Weights of a small transformer language model: 10 layers, a variant of Muon for these matrices.
MLP neurons of a small language model. Each row is named by its layer, matrix (gate and up: input weights) and neuron, and shows model dimensions 176-303. Each number is 128 + 24 x the weight over its row's rms, rounded and kept within 0 to 255. Numbers have three digits each. A neuron's up and down rows have the sign that makes its largest values positive.
After each neuron's rows, "fires in" lists the words (lower case) most often at its 100 highest values on Wikipedia text that the model never trained on; "fires on" lists the tokens most often at its 100 highest values on Wikipedia text that the model never trained on.

L4.gate335:126115078137117088117150106131145141082127139116141111139103121135112095120169127120158141135157125143112140119148115144085143131133111092119083104156140098116124115128169152137163173118122108186131114120118126069090137135118151109142118156097103105082147134110140134103181136093139157129135143123132120166129140079137117102122124137139125130125164113078148149137121111106135167150120
L4.up335:130142115092184114160148097114078144137114117139110118126136111114121131121148126148095078153135144166154124119108136169155108154106147140146118128133095165109123116140114129092160104163128128153132158113097134113122110128133137190109124156137161112104157166126085082089133108144091109125104110118096113111121101150120112109134129063138148158140087152072158125157144110111084098140109
fires in: "0", "over", "than"
fires on: " 0", " over", " than"

L3.gate433:157180102123123135142154131115097118139126103161134135114129141126161107161116152121121152106113143106119165126161088091144130138095174148083142138151133135126123112149150117134139115093151132128142112152115136123153095168114090112186123137108116157123138161093144159079145096137123125127115110137135143092085134098189114104127173141125144134090096095118104072113139160094128101125154
L3.up433:147121083134142143142070099129110114144119167087140084108101086117152130137102162163131098125104143122139155165157107137120165141157097130131119137122121101142121132167140140130099128101073114094147086114160156128157107117089153129110132146134119133128111133178100140112190103118132139136166125169164130125140146125139131099101106111111107148118139094148135132155150135117128138120122
fires in: "by", "as", "with"
fires on: " by", " as", "s", " with"

L4.gate853:131157118084136142123097114100141145102122132096093139095124149137117157162131109103088148137167117145126116126115106118113104146132134104129125094115132147088148054145127126123116107131117116131143130176152118109102145051095107096116082133112141107115142121120141125135137127127133119132116144146075149129104085147140132162126157134109150129151105137147120140114116167148126142146122
L4.up853:137146119172098142126128139147125092120098128112180102114106147158105088126116167119171110134137149135145113159146151160153137151102180109127147090137104094109116082129105134156094102148117078109152133146207110130118148115134135091113138086152149130188096119128123104095167153126169134079065134123124133126165103097116092130146156116122106129087155103126135167131104148125150126134112
fires in: "of"
fires on: " of"

L4.gate872:117145176166129094113138131127149100181128149107133112126162096119092119172129108137110120174067172135150120117111094135127136131085137127134132089153111153146088133132143120156133142141157154156096102103139163094150140117168144129125127093141189140106136171160138107163172127125121119125136131115128129101118150116172146076101115125146129163144140121111072116140164139147138136071116
L4.up872:155116143135085134134120138096165116120077124122116124128124122159151127100153094150092109098165119143135096092111146121105109130094107107178087162083128171136112136121113157102104120158141137178162112100183114081111088117080110123130125134121166118115108081108104125163162126107115132153110110133113121139088158099156099140107111118113106129122110163122120088109142129105183120100104
fires in: "when", "where", "if", "once", "which"
fires on: " when", " where", " if", " once", " which"

L3.gate260:121110143135109114126160139103133083142109181098132152087154093117142120092139132152087092113112130085137128127158098128170120132121103090126095145131109134118144118138120147125152148140124111161114121118174136146133120120126116177144169135127108094109145111111131138100105135098109151090124145150064109122119101152124107091132123146109142120106116143151174121113119134122140148148136
L3.up260:106145119121090154158131150123091067139143120119137152118096126141133166133150138105107136144141095096130100128159155133102130160112133116088092092134116114140082131157132117104120116122114102111072133103129122114177102145162114120111126100082118135108155116133115121132107147127124142127124151126133113112137104162125107118124145121133138120106110112150154086118103096171131143104175
fires in: "award", "awards", "year", "nominated", "named"
fires on: " Awards", " Award", " award", " Year", " nominated", " named"

L4.gate227:109126119134137177121154156103156108133133122157161153135118135170117127171091115136130139172139137140095132138090133097118130120102138158122111103126111103055132085194112085115095117150119110096087111087097141086108111105142095165148125133105123139116150091139150144090133138121140165125102092126138126161131127111079141093105112129091157134103099169125107156088134108165093150107151
L4.up227:108144165144161141110116095146140157109113132137140145102140100127138145152149126125163170102138142104147164091127125152108133115150126101111078145137134141100118155133164152159155114123109113144134131119166108097158137164099128144099164170106116106087168135107119141118156070102110133114142131117183145071119161133144117146136129141086116150127115121152145183106142086126132107154109
fires in: "as", "played", "trestle", "plays"
fires on: " as", " played", "s", " plays"

L4.gate532:137122153124166122152087128135138156110128159145131097111115107151127140101174130125070123131100143129159142113139121110102118152153130111132154125072086077101131117126133160141067113113113150160091122124136129122147138102106142153143178179151195157090053063099089127178113123108126119113160083111065130093112124128108085131143117103109122164102114185151136140150124148139124177142111
L4.up532:156124173123133116112198077139127100117138064149089134098115147132108120132118133147149157118137126101096114147172095136067146153123145155144129127125121100142156132179167120113106131105131081124121083170123097129146135130127121098102157102117139130116175089125119129083106145157100106107120091129098187120124135107130122151149076140191114132123104124157113141110128161118170132118062
fires in: "only", "than", "almost", "longer", "least"
fires on: " only", "ly", " than", " almost", " longer", " least"

L3.gate565:102142169128146142152169170155124114143133127193109106158130122131100106123147117120179113107123106134150167139127132154116125098177149126129122095123073106173105139101091120120075149115122094116192092122111135144139117129118132105123125109104127084118129099183128082119117117147093138131130101147146116136174134158133151124140132139176141117100144089104124094167123099149125140140171
L3.up565:164183157153119145146121154142156074107113119136130117122149125149103129127096139159087132147162138118135153170098099146120110154119067157127151143098092103103135131109109114143130107139171192166116108109119135168158124135136142157115135138107166125148107118138116181122130119113087129155096115099140133129106149154181166134143176140084140150107169097142104168145116146125128077118145
fires in: "i", "you", "t", "it"
fires on: " I", "I", " you", "t"